config.toml
n_layer = 10
d_model = 384
n_head = 4
n_kv_head = 4
head_dim = 128
d_mlp = 1536
vocab_size = 8192
activation = "squared_relu"
norm = "layernorm"
norm_place = "pre"
norm_eps = 1e-05
positions = "rope"
rope_base = 10000.0
rope_fraction = 0.5
qk_norm = false
attn_scale = 0.0884
bias = "none"
tie_embeddings = false
parallel_block = false
init = "normal"
init_std_qkv = 0.021
init_std_o = 0.00407
init_std_up = 0.021
init_std_down = 0.00235
optimizer = "adam_variant"
lr = 0.00104
beta1 = 0.9
beta2 = 0.95
weight_decay = 0.33
lr_head = 0.0358
grad_clip = 2.0
warmup_steps = 386
schedule = "wsd"
decay_fraction = 0.875
decay_shape = "linear"
final_lr_fraction = 0.1
batch_tokens = [131072, 262144, 524288]
seq_len = 2048
doc_mask = true
train_tokens = 846700000
steps = 2818
dataset = "wikipedia_en"
MLP neurons of a small language model. Each row is named by its layer, matrix (up: input weights; down: output weights) and neuron, and shows model dimensions 32-287. Each number is 128 + 24 x the weight over its row's rms, rounded and kept within 0 to 255. Numbers have three digits each.
Before each neuron's rows, "fires in" lists the words (lower case) most often at its 100 highest values on Wikipedia text that the model never trained on.

fires in: "it", "blues", "that", "love", "adapted", "2013"
L2.up60:122112161100115142093127120110084157150101124186093143095109102142146150118119125084092094165142150109112094114124119092125111129156150109086132094120106138117172147109176126131148132136147163106111137117149111123128149158122126090129153158107126176155135140181131091141141128122157135120108132083127130131145139131117151116131122120110137179152092100141130122151136118126154092189138134137134167110179073109138103125102146110155136098124163149140130117154141129155112106164119087097129181140136120126136139136111095123097174122144119157110165158090135085137125097129134131093160085114117119136117145135085134171114117109128123142111105141149159088125123157099156141132113125128100091086188145125174130132124098137114156104136151133124089162141117133108098170117131104
L2.down60:132165135120105157136108148161153129104121147119119128128150137127152135115114133111123185127194119120137133125129146137165090173102105167117133102122121106139131120103132143112126099172089077117103109095124119115141112153156127171111130120150113110084093141111150149131130113153082112131123139146149108119104152133095132110142107118129139107129193137103116144104120142169114143124088134090121090086101172119108089141132138123091134157164106115159117133158078110140154162105155161123146083105107099172141126073136148144145117131103116097101137108182152139099176130118133129160123173157149158128150157096155121093116149125133108100155084140125137189157138177145142116152164126127137103165131118126188120160178128108098135121113123124130132115128133189126152094119088097

fires in: "on", "along", "under", "microbesonline"
L2.up595:109114135136161138147115124122118131143093146179133089143153112097101150153148148163160139139082124078107119146111128121126132150097084143121135140134150140123120114110108142141132101116122107152139154113134169148164103121128172110127143115139134120090158157107103153125125151150113133087160116155174161161097148115108125155106140121131127117128137086129132172139127177097143146161088103127132144104084106138126117128163104100121120144063124152105091118139110123130110092122123096172136107098138175127123157151150145143170120149149126105135112117095148124118155111104118099135139147133114100153124074167115120126087109090153107108144135148143098183104124159153122161104129105140169114142141109095111174137105108122136100173137137155177154114110126142161121114121142129
L2.down595:111167122120133154101139225101131111140128112134151125128146116116105153135136119146112115151121120113146132126138126147054149144116098156138135125108118145134106133130078128162158109106133134175120112077080099130117137086130152103105175069114149102108081198104117156122159142110153163114130053137152156144099148088155132163137126115100115135109122143120124135143097148157085128169112140141113103096147125128104115104146098145136128141106163133158106120114138146089097085121087101147121130160117151124065097103128139162125153145124066133143110139136109150092150116106098126118123117163131113133124059168111130124106131125151151119125147154062101140141116184136125173135158129113132139145161106147098150106090090153147149148107094088141119100126104121173163110128144115

fires in: "national", "isr", "international", "social"
L3.up257:110107113104117170168115122092148157125109112121172148148137113130139125133130120139115116158082118096152121155150162125137165133156105128144148149096124165089157082145100121142123104097161144104132140132161169157146160106125127152131088166172136117092146146126160117166157126112121138117150120154125142129135136169121091143127173092146107118133138140138080140149103136127101184080111105143130112121134143097141101116166106131154127145121107147149181120113120114145133109116152162141105122128120123147130146103158170153101147135099120115143172091103170114092141089127171174058113125156076104107091109127119099129131159097117139042107128088123091162133128087103152180114161150128079096135122157139153118120162148107123112101127131093171135150115102124177116154135101148
L3.down257:162108121091130082121153140156186107112128095119133138102098095093151151160116112147115135154104117109168143110132125139126089135104156082167143135126122157128149119144143081142133153130152094100152091152139127132134113110145154158123114136090112138146147148122114109170132169128153122140124079146105146076156129145146108157183125105124132142126171123100133152124135146140096121117148150149128097112092141124186116135076126143120143174095111136166066114114109163133166124130150148111119078121126127136148118136151157127102109136089107092140109118103165134127136137095126137146115161109123109123142153149155103098145148157120128109102111106146104178124133090143136100192146123153107139119145130118157123152105164128133095114122134155107137152127115128140083105173094115

fires in: "club", "united", "appearances", "athletic", "clubs", "victoria"
L2.up156:129128114121126090124136125094161113132111152120150128138094132159098146102129162141087138106106108140137123143109165123133147151173127115134142166103145134110143111093119163127160104115118126124113107120129108121117116118130135150123108162114133151113141105116170083129119133108148113128150164136132130140118103171112134135121110142115137168143108121136121139155123131113149165148166132164119098108121135146151118088102123112120108120146126148132122131116110153137138134115160099138123107170096187205223123123149104153117123172124110171110098135120113154123138105154159111141149137156109148130113115153094161112064089141115117131137092121159177128181126104153096095107151115163114138109175122115116158101131106093092172111122126132103163134174187139118120118120170124
L2.down156:142112107111103112138110149092137146099105123130152116138105105157155103132146108126146121094133123083111121125137136126128146133092088136153134127163124125126115101170089151134126142162145092141118112128103098115118133143077128162125109119124120079145128107133093131160133149128115107136095141165157166151135162122103149131154132134117124098154110122136114152153108125151122140074105150173128119129160122164126130096140144124100199158135134137093122150060119154085093144140122102105096107129158127098094129112104130158129116154127172126098113166088138158091059128078098131122176122106145127122113126135158116123164101140140109140102094107105162087137201148154082105104151119101099125154109111153131150128122119126146132101082146146117132116116137144127143103138120106

fires in: "this", "that", "ratio", "aged", "ratings", "pts"
L3.up277:160125132090139127167130119116084109146145131120144126158113165140110128134115126141102101158127142093122062125176159089132155088160138096104128164103091076134126122155136124147092132138099151121145182144169130094123115183142114115115072152101143145151134106147098142114081156141092131120125138152105137120122143141140143130101086137109127146116115142104161120116118146146111148119128124134163165097169105156125135125146110138117113144059130152133129135122131154107175147137117167115150159129082153140147137138127151119131129164128125137173132112130131100131113105132061115111123117142161146150133111102129129099045119093139113128111129073171120154125175076123164119058123116152098130116165098152109100111139144092091112105144141114125112133156102145128103116139121101
L3.down277:139159182085113129114056149121132123154145134156119108150139142153144118165100134104127154179153106094124122133105127104137131159125129154126140125111109135115127103129160161180112099114156097100171104125140163118108097123166129095143125133102134155106109102144154174116156131133131110117090109142084148162151125140136123161093107146160141115086156169125148131088136108163165069143100122092174121070137107156117123138146129162121147167136116150115106134143130135112143172143149144104174118127096055146094120115168169110101154112147138120088125139090142089128103123123132157147119110146154109156142156111112130096106147122110134098144118126145143128127117116102116165141110108104100171169113102098118135092105147137133163081163124141145139085128140071190114132129135107

fires in: "total", "open", "turnout", "points"
L3.up432:105076161099158139107139113066132108166152130171162157100116102086123140129119120161117147162109127139132147102074169074125131115136120126137166133130123118101140121133124134148133112130158180112129139132147122105122123105125116130146105150093136156108163107137111103121078135137147133158174171111116142117145067114129108104119150144124113133136143121084116140106118088121139140149105135125102096072150136114123134131130149131125126113127122119115102119121093162149168112175095105117130149144104158139179196160185154091152133123135102131134173094122109124151122149106121094062124111121125110084137057123150104115134134112104090115153126158116152140129139134104110144115146144152114119142127139120135134121131125116100114126120136135133123139146156159107150172138129184
L3.down432:146125116144102146111086121122131141176103141124127086176105142131136086148181124123146140135114150159103106152115132106093149120101098150099126131159149145122089147163128145136136136113105153150134162113153115106103075127129106153192125126168127144134147130173145135124161130104145109142088131114111142142127166138122129139111179120134128095134086135164141147057137144163123134088131103123123151104135139103085138117123098140124116126121108118130152141130151127121164168134153145115126116143165130133132115123094109086115102091094142084153101121130088143136092124164157112115081093143158133135146067128133140097104121163135127107099152126134145151122131159165141139161169136160079132152156092136147115121071104131143141110190113109135126156157136148145110146096116120

fires in: "both", "tier", "played", "if", "kalev"
L2.up153:139144115100146145120132112137112087137141143107141132090152116121133145082133126126088165136115125161189102131098142124138097139114074139153117181112145097119150137136112104083165106081118120135114162122118112122108106078118123141169132178113160094131119090117093131158115150210138114084150172130138107153115081136097103127117095114112175092165103144172104144144120152133143122113164107079154123102135110171162119153139148084129127121119169181125152100145133158157138145133166122155095107161137162153122122088125173111143127169159090126133111082146122131130147123124104110097117149150072098133114140123134108105165100113113128144134133120104140076122148055104100118129107141127122112094129126137124113154099113130080136150127123096119129084155164135138122092159101127
L2.down153:161133129097141108128130159171130168093146162137156132125124121153135143112157125139132132119119141128095152135168110141110128104115165146161126177113112135109095181139139091168139155158078139133102145107095114121106141110164136137147118108138105111143115154149117088134120106153173093142079101131138167124133097143127147183158146113114122137133125100114144125143086114164133131109161108125091113095127111169095152159131123119159120169099078139121141103166141168144121138072178091140113100068117118113144159164151126109139126097121175121113113165144111134135155088138087128102100089117159139097082137110133100102149142160075076125135131123118096130128100103094145131126162124087160180145132123128091127098148134091097103124132146112096126128112147080102139141182125140

fires in: "ship", "world", "sea", "town", "coast", "christmas"
L2.up919:157144118105134152121175139095131143207110100110122141130108146121137136136115116110107117147150139152082094151120133095156135138072146095125152094145195161114194129104119094077158113153151122115120096115154095099143138101101135109166164104165115138162133129118115110155129133141160157118190137149114111131131102156120136150127077107116123135104095097082104158114151120136135069123112133133147105111097090096142123131130142105117113088085167122141148100112074133129128108187144094096133137103121127117173128125193157134123113161096090135143125164157086108159166124101144115097146118134097113135152132155085126117142126129137131076118134119139134114150139102101143145133120126112153124123155131141103140141132113109126128143134181144130125138147106161127075147134139095
L2.down919:155154148157092143097098233131121111135117091127120141114185125124129157104125131088174120132123107132093129124110106087132127134144145114099143097158114169145134141126122121137156141161176114142091174140126108120099160141136096136136107132150114123154126128137096099145126104118114124128146085131145134143105154152110128141194107101094120119139072124091130149149113142075149146136123128128095127126126109136140092110139130147153122098159164165125144166141107113117139103148147078147080105153109118107143091141159123150161117132150127152137134167084113158136119118144134105162106149103133150099128119106129115143129130155147127139109111130095158124166099120164164114085147156121167161118129176189115108117166092135148140130137168146106134127117147148107099151125129124

fires in: "season", "summer", "year", "alumni", "loan"
L2.up172:135163144153125110109171106128100110103144122111162126134121110160098145149118166117111147096099133121143104190140186117108132162182129115127121160159162134163110152096172114105162084136104092101074133131126159116122094136069127168135116144125128166104129141091135162142116154132135139136132119090126085159115087149112144150141142136098154168146102095148148148139098096105114111169084142095133096151144148116138124110123105085095132124136110112111121081124132160123180135114169113153114128122126082123143127118130155136143148140136158153136142143103111131159127107123136136107143127174070130119141133111139144154136128101148100121094087141146155101137108136162122150146148124143117114158129137117116113109107096123120124130154094184123185148162109141123101097124094111
L2.down172:159147134141116118131112175096117101097137115145104080112167114129147134143104164090147082115106125117080095142136154131117128132157135075137136077130122148173132131130131127096148101164146138124090133111144147120111081152124103122106132123167108129152127083100110141134109101161113142125121106141123124128135095113148133149118125102168155157167116107132127087161123117140122130150081139140134123149092187128170107128172163179114110140156131116177070146134121159075162126096128180167114118154121094089163139135121135114116110166127184139128115180144136102170109139142123140142097142130113137104112162133134140138135138131156123212118089126115141130120119148163163117144112098132157161142119159095117121081134097148131139119102138164127101160116146138177116115122095095

fires in: "for", "just", "helped", "help", "morgan"
L3.up1245:171195127146137107114148149125142112166141085153096116121181146137116185107159130109120134148130156113140137138102121113094144150136113113135147145126126130083151106100127136114107094130130127160118111182135178136124125110080093161117124173111135138154147115184148127125132097118135186140135163156149112140114099164115149102161168156130158118161094115118147125150158156113124171140137134121137147147101139082137106117111138109127148151105133124146198151150159079141129120109111118109125163165110122113163140149136107151107110139117133138138124124129104108140160156125128126137113098132077111141109110130121122140070100115085145085124128097109080102097117173083161178121170136126170084129185154095124128115090104131154149156123129122148095116183143174106155130133153136
L3.down1245:108142106147139158148109184114106153078122116118120121135136158163103143149155108095167103154107144166101106123130121123095134121122120144119092160102129134157135085127087077095119120161145141130148125108118101165124146123132108095140158156114082145090093108147075115142159155121136121185118101113075195143107124086155088140196139136166114069164158120117154121131113126137117111120125197133138155149102147150139130122124161128095100120164164143120098156180163134106155181148108101151122092127080150159114130161131119121116128106128117118133110145127162150122147100135108103128126148138169145118100155128182130132128119155129159142156113149121102104138093135096160117126130132156158072151109170115080154143133133149136139111114086137102077105135116144115128107118105135

fires in: "book", "film", "story", "man", "novel", "books"
L2.up830:104138147154162087123132161131085135123128124130138090133111160138163109136130102104124123102159165109147150110132086140127179146168137139111128138123160139133134156099147117097127130138151148185111158156138172137095174131106146148137121132146112059145131130108153154138115129122109138146128162116100114147169079092104156155129126144131126154098098108162118100116092133152175099162118104113148157108197118138136098139137117132101154139118120088149110114130127113134128144156118145099118156146159139102144111124157130148097148105146150133094135125105101180117102100124142072105115149160127091144103110141103151116077112106145118088085097156110126081102134141114109136113131151141110112131111095139180159145134125108148107140094147154151152163146109122147123129101132129
L2.down830:145138122112116141125108159099122096142146105154139155132198152156126133148132146135127085157116115134146150107110105145125073133111138129079136146132130147094132149120166116126090103144109101119144151134164124122139187159094135121163166117086168131113144145106127148147095133141154081108104122142057145125097116141152145090175128138155124120127133160101150073134124111114168128095139146142131133165115111094152121128108151142158161121116104114147141127145122184119107120133110114111109129121148116145097170122105106135139148120119142126134140145161146139118107123107114101161097112139187135123113100117132132129166087097128095165153123113110123139121118147147132137119116150146115137115132150142073141091133151096135116112161110157107145172093061128115122159137144138

fires in: "of", "an", "in", "san"
L2.up901:132137128095150110122165102073131148153092150139124157117140144141142117108145123095116137151145123131105145144138091140146146067147112125140127138144103144119135122126125103043128149130143139157108124107119102137134144114144138093163104110101134107153135102124138147116128132114087102125163154105152139122161095125110099121122136096116110099147115093114134164117169128162139174162109119091142101119128150148132104138134164134118167128122108090110146086171121132123123145112136132131086151106108156146139169163127102123154169144136106140147173146132119144156125113087109111177118135159095162144134114182196141088103124071139086122122122196134102127092164145096188102099114113116124161108164084113149125122129132119132133130139158140117163161138063168115140119149144174
L2.down901:122110113112102165139104135179186087108155135137149109145154142151129119105087114168127155161131183130169129156121113162137140137134124128136160126142184161111112095151105143115137159110135122118108138198135136097120105159114107125063110141110097139143123126135101074112060095125136126134065115141155111114139117144148134135207128097146114147151136118112125106136093135109117106159134152126164109118106132130151138109118144134160102137150110136138103145098171096101136161129150140145136151130158086112106091131099062116076109124138134135175113164127136105145098148128131112122127133137134144123158123135091130157166102153132117105155089115148136082156129108094108127138157108134148133137124171103123142103135116132147102135146072113098115152137081135103144098108116109